From a checkpoint of a small transformer trained on Wikipedia.
Architecture: RMSNorm before each block, rotary positions, no biases in attention or MLP, untied embeddings, normalized queries and keys, capped logits.
MLP neurons of a small language model. Each row is named by its layer, matrix (up: input weights) and neuron, and shows model dimensions 16-111. Each number is 50 + 15 x the weight over its row's rms, rounded and kept within 0 to 99.
After each neuron's rows, "fires on" lists the tokens most often at its 100 highest values on Wikipedia text that the model never trained on.

L5.up899:59 55 64 85 40 34 66 26 32 28 29 63 27 37 69 68 45 59 71 68 66 48 54 55 33 44 48 69 55 55 44 74 66 29 51 38 39 22 54 47 39 53 61 54 68 57 37 44 52 35 70 36 61 35 52 34 36 27 54 75 53 45 60 44 50 35 53 53 44 75 88 40 44 56 39 43 42 42 17 57 40 42 56 93 22 52 62 38 59 25 19 50 48 49 44 50
fires on: "ay", "ow", "w", "le", "uff", "s"

L5.up333:66 31 49 39 35 64 36 63 64 56 57 46 43 55 51 19 41 32 73 41 48 73 58 05 53 32 35 47 31 67 50 41 56 21 33 63 79 64 55 62 47 48 67 44 52 45 47 21 51 69 35 54 57 55 38 84 59 81 34 59 37 42 70 54 42 44 46 62 23 30 46 46 42 55 60 30 63 72 39 42 64 42 63 52 38 76 56 57 65 29 45 48 43 47 25 64
fires on: "ing", "ed", "ro", "in", "ig", "rib"

L3.up324:64 66 37 71 62 33 66 38 55 80 42 62 23 28 64 71 38 55 64 60 74 64 68 29 41 35 30 56 39 48 57 68 48 37 59 46 63 64 58 63 47 60 43 34 82 64 37 59 38 25 62 20 81 58 30 41 09 41 51 55 58 32 56 25 33 36 49 63 36 51 73 42 48 40 34 36 46 19 39 43 56 27 83 75 22 48 36 81 44 31 53 48 41 55 65 42
fires on: "ant", "ow", "ay", "ason", "op", "ord"

L4.up371:37 36 42 61 29 60 52 36 58 50 62 47 47 54 83 25 56 32 30 50 48 32 41 48 61 43 68 68 51 66 55 58 50 53 56 62 30 68 60 49 41 37 56 26 43 73 57 53 54 68 52 37 59 46 57 51 14 19 72 73 43 19 49 59 38 59 66 49 57 29 46 26 64 53 58 60 86 53 47 16 34 51 53 09 32 18 45 32 60 58 62 37 47 50 42 52
fires on: " |", ":", ";"

L4.up639:31 61 45 61 30 40 65 33 69 77 39 54 65 39 67 39 48 53 18 48 50 47 57 28 49 43 49 49 46 61 37 60 27 45 57 71 32 68 56 31 51 65 67 42 50 74 31 44 37 45 54 35 22 52 64 37 50 35 49 72 59 49 39 63 40 62 42 66 41 39 37 28 91 38 54 70 53 71 40 42 45 59 66 17 47 42 41 40 37 61 54 49 42 75 28 54
fires on: " |", ";", "ic", "l"

L4.up410:57 66 47 58 38 65 45 57 43 33 38 42 39 70 53 24 34 33 58 40 14 47 84 67 46 46 75 51 47 89 49 59 39 55 67 32 32 46 61 86 50 14 34 49 46 64 66 57 53 73 62 29 52 34 39 27 54 35 61 57 65 39 39 32 29 52 50 40 62 35 44 61 61 58 51 39 36 33 50 48 28 41 80 66 51 63 42 36 54 33 58 36 58 23 54 43
fires on: "l", "el", "he", "ult", "hel"

L5.up380:54 60 63 61 64 52 54 35 51 28 62 22 29 49 21 49 42 36 46 42 70 57 39 37 64 42 46 44 73 40 57 42 61 52 35 27 59 44 50 67 57 47 21 64 53 56 48 33 67 77 43 69 31 55 33 53 40 82 49 48 47 65 31 56 51 33 16 39 60 41 62 48 55 74 46 32 52 35 28 74 39 07 71 39 59 60 31 34 51 38 47 46 34 76 69 59
fires on: "as", "x", "ear", "ess", "r", " comp"

L3.up993:54 42 54 51 39 69 53 67 61 51 58 43 20 54 28 86 53 69 35 71 34 10 55 58 57 67 55 75 54 43 75 67 53 39 40 67 72 57 68 63 39 31 52 35 56 37 32 48 43 64 30 56 48 68 41 36 58 50 17 55 54 43 69 42 38 65 65 23 83 46 63 28 46 47 51 48 43 53 32 37 57 36 58 69 38 18 39 37 40 49 25 52 64 52 27 64
fires on: " col", "av", "ian", "le", "urch", "ain"

L5.up80:28 43 49 77 54 44 36 43 46 55 47 44 73 33 51 59 50 61 49 68 65 28 37 49 54 36 44 64 66 84 48 63 31 42 63 42 47 54 37 45 23 54 31 47 46 62 43 40 62 26 31 34 64 32 38 56 08 45 66 69 49 30 35 74 63 41 65 49 38 44 52 39 36 57 35 36 41 57 60 74 50 32 57 23 42 60 35 72 47 35 30 38 32 33 39 51
fires on: "al", "an", "im", "ay", "ee"

L5.up484:63 47 50 60 48 28 42 41 53 53 98 38 63 44 56 74 51 32 49 42 59 57 57 53 42 49 07 46 64 35 51 58 80 71 64 54 84 45 59 49 50 43 68 35 68 44 29 46 37 66 50 52 39 49 85 57 56 31 28 34 55 28 45 42 53 28 39 78 57 56 39 61 43 48 51 51 45 57 53 77 45 60 44 77 69 22 60 46 48 56 40 47 25 37 58 28
fires on: "on", "il", "in", "en", "er", "an"

L4.up143:36 54 63 64 64 41 58 35 54 65 50 36 53 36 57 67 28 78 48 35 43 61 53 45 29 36 66 57 62 43 88 77 58 57 39 45 77 31 33 26 61 59 53 43 41 52 48 51 61 52 54 33 47 30 44 67 56 41 36 50 72 56 65 60 54 61 26 58 31 39 13 52 43 50 37 39 28 63 51 76 58 29 51 48 63 53 67 70 49 61 24 48 36 24 58 79
fires on: " of", " and", " &"

L5.up998:35 44 30 52 37 69 83 43 45 71 43 76 53 47 61 53 43 54 50 44 45 59 29 39 70 56 26 45 55 68 46 40 61 50 43 87 25 63 64 37 51 54 40 26 58 56 48 53 38 60 71 44 61 50 72 45 75 46 51 61 35 19 34 65 32 59 50 54 26 31 58 42 45 44 67 45 71 38 63 44 43 38 58 37 67 44 75 48 45 76 60 30 46 56 66 63
fires on: " |", ":", ";", ".", " Team", " and"

L3.up1031:45 14 53 46 37 43 42 51 49 55 49 68 64 64 68 41 28 60 52 38 52 55 52 39 55 49 49 54 51 55 74 60 98 67 55 41 55 45 47 52 17 56 39 34 57 36 43 30 44 47 74 61 54 47 66 49 92 50 77 86 39 58 80 39 48 59 49 60 53 21 53 30 53 69 88 68 70 73 63 48 42 38 60 53 60 19 41 18 78 48 39 34 47 40 71 66
fires on: "′", "S", "ition", "ation", "ade", " British"

L5.up467:63 54 66 30 58 39 56 57 23 68 43 45 61 55 87 47 48 32 49 40 36 45 38 63 53 57 19 42 49 49 33 62 52 49 66 60 62 50 46 48 63 42 68 32 63 41 45 48 41 05 34 30 56 49 52 53 32 47 20 91 44 43 53 68 39 55 46 47 42 23 54 37 47 38 64 49 49 66 51 32 43 46 38 30 42 61 36 25 38 55 68 52 18 46 69 64
fires on: "ent", "a", "e", "ous", "est", "ist"

L3.up603:40 52 74 84 46 52 76 48 36 70 38 58 48 53 66 51 57 70 52 55 41 36 44 32 40 26 66 47 58 58 48 44 59 47 49 57 62 49 51 54 50 67 24 56 50 76 50 42 55 57 28 29 55 22 49 43 25 56 28 49 32 59 56 38 41 99 40 64 32 59 05 43 31 65 72 44 41 51 56 26 54 34 76 51 31 39 69 71 40 62 40 35 65 43 34 44
fires on: " de", " of", "ld"

L5.up601:52 31 69 68 36 57 53 66 45 68 33 50 55 40 42 55 40 48 51 64 46 46 48 40 41 46 70 60 61 59 64 46 44 61 71 58 58 31 56 62 43 31 42 61 70 55 56 59 64 62 31 46 38 60 29 60 20 55 58 73 14 29 29 61 75 53 67 60 45 47 56 59 49 33 42 34 54 17 51 36 35 47 68 56 54 43 48 90 46 15 44 48 24 39 45 42
fires on: "ed", "al", "c", "g", "ee", "'"

L4.up24:62 21 42 69 48 63 00 62 38 52 52 52 62 56 80 83 44 44 66 76 60 53 35 48 30 42 48 36 64 44 47 78 50 61 62 43 84 34 57 71 51 45 66 37 43 48 63 53 32 47 22 27 39 60 71 47 46 42 52 45 75 16 55 35 45 47 78 37 35 37 34 41 56 50 34 35 36 44 41 44 32 46 48 45 21 13 62 67 38 48 50 45 42 46 59 31
fires on: "it", "un", "en", "ac", "ax", "il"

L3.up398:63 57 53 87 54 61 59 60 52 60 67 46 29 57 58 44 81 44 65 32 44 71 28 63 49 45 15 80 64 51 58 43 47 51 40 42 73 48 38 29 25 44 68 43 54 57 41 39 63 38 64 24 53 73 50 52 45 47 50 17 68 23 68 33 49 54 45 78 69 61 22 41 48 58 54 35 64 42 40 49 40 25 68 49 40 26 38 54 44 57 52 41 38 61 48 19
fires on: "on", "en", "am", " Ben", "z", "ung"

L4.up119:48 44 98 66 39 53 58 47 38 40 23 50 41 43 54 48 55 44 55 62 71 67 37 42 55 50 55 29 59 36 69 62 59 59 56 46 25 43 73 50 43 41 47 48 76 42 60 41 53 82 62 58 47 58 15 34 25 69 18 52 35 38 74 51 49 12 66 36 38 34 49 27 39 58 56 26 67 24 68 52 56 57 81 44 42 53 72 59 49 36 36 41 30 64 56 63
fires on: " for", " against", " with", " to"

L4.up913:60 84 34 64 50 44 45 43 19 23 72 21 52 55 47 55 47 27 46 49 44 57 61 43 50 56 41 25 52 74 32 64 78 67 59 15 88 63 55 52 62 64 42 61 65 19 43 47 42 58 57 58 58 47 60 79 54 48 58 36 51 47 65 41 53 58 47 61 65 59 66 18 70 72 63 55 59 66 56 71 45 70 46 56 51 37 51 55 54 42 39 70 40 48 41 20
fires on: "ress", "l", "n", "omin", "on", "en"

L5.up111:35 55 73 61 61 57 59 58 63 63 74 40 57 30 62 31 43 65 41 73 44 28 72 36 39 48 59 48 54 41 35 61 37 58 37 37 54 51 61 37 59 40 68 33 50 26 72 53 54 56 52 53 57 62 48 74 33 21 19 62 56 48 31 73 36 65 27 51 54 55 02 54 42 45 41 56 67 29 52 37 75 58 44 43 54 72 34 75 45 60 43 40 77 33 62 66
fires on: " of", " and", " or", " in"

L3.up696:58 42 50 68 40 63 51 63 49 69 64 87 47 51 41 30 12 37 44 53 38 70 51 69 19 36 56 25 45 46 56 37 52 43 33 25 64 48 42 48 34 53 36 68 67 61 43 34 76 73 49 50 59 56 53 56 48 44 70 51 59 64 62 41 54 47 22 54 46 23 34 37 64 77 64 66 71 40 52 26 46 56 67 28 64 52 40 43 37 49 28 62 56 26 69 53
fires on: "at", "′", "ib", " by", "ab", "ade"

L4.up1150:45 39 38 43 46 77 45 58 33 54 48 59 20 52 56 70 26 53 84 26 55 62 52 71 64 43 59 79 59 54 51 58 50 42 65 69 52 50 63 50 50 27 47 41 72 31 21 42 44 40 47 45 51 63 54 51 49 31 57 67 36 47 67 28 23 48 49 24 53 59 28 21 41 68 59 44 48 57 40 45 59 55 61 76 62 25 88 30 67 66 25 54 54 51 42 43
fires on: " im", "le", "am", "urch", "ry", "m"

L4.up1068:66 53 89 28 45 39 51 37 62 39 71 72 61 64 68 71 06 40 71 60 32 68 57 45 54 38 50 53 33 52 41 54 60 50 64 59 87 48 82 43 53 29 74 64 70 53 46 61 45 79 57 25 64 45 59 46 65 50 60 47 69 37 37 77 42 55 61 60 35 66 65 40 62 43 59 43 61 73 67 36 50 70 31 66 53 33 49 50 61 40 57 71 08 51 46 44
fires on: "er", "t", "in", "oc", "red"

L4.up208:32 42 60 80 52 60 45 45 63 31 31 26 41 40 29 27 43 64 48 65 19 21 71 43 58 52 54 38 65 76 52 44 49 61 46 44 45 36 60 59 78 45 20 60 59 47 73 63 54 55 56 34 20 28 45 35 64 53 43 78 41 64 54 37 45 30 66 68 41 65 47 29 54 65 65 60 38 29 48 45 56 64 46 42 34 31 72 38 30 38 33 32 30 47 50 56
fires on: "t", "r", "g", "d", "hel", "l"

L3.up649:33 38 77 69 58 47 46 46 43 64 43 37 52 54 68 68 56 66 98 52 59 49 57 19 65 43 33 39 42 15 29 89 62 60 80 49 63 50 60 59 55 35 57 49 60 50 34 44 78 31 43 15 38 60 38 37 19 60 60 59 73 31 73 47 50 59 81 45 39 32 50 70 34 41 56 49 36 41 49 54 57 51 51 63 45 64 58 40 83 52 53 34 38 40 59 44
fires on: "ax", "ord", "ire", "her", "ow", "ent"

L3.up954:48 45 49 55 63 69 47 41 40 51 37 58 51 53 47 49 39 49 57 77 84 63 53 27 49 69 55 55 57 53 70 61 38 52 45 60 49 27 64 34 55 52 25 40 73 50 69 26 59 61 43 39 19 58 42 39 45 66 32 48 59 73 68 62 61 38 37 46 63 64 68 49 36 58 38 39 55 55 74 26 57 59 63 62 39 28 17 52 56 19 87 51 62 42 39 68
fires on: " to"

L4.up577:60 44 61 36 51 42 30 34 37 47 36 30 43 26 76 51 65 26 74 68 39 59 52 26 67 39 51 60 53 32 43 55 46 44 59 65 57 39 44 57 07 64 19 48 47 58 41 46 81 40 49 55 59 39 44 47 55 53 77 58 60 60 51 66 48 34 25 68 54 61 50 49 32 40 57 29 46 49 15 54 47 38 63 34 46 53 56 44 52 32 91 56 77 45 64 71
fires on: " m", "ro", " c", "p", " d", " r"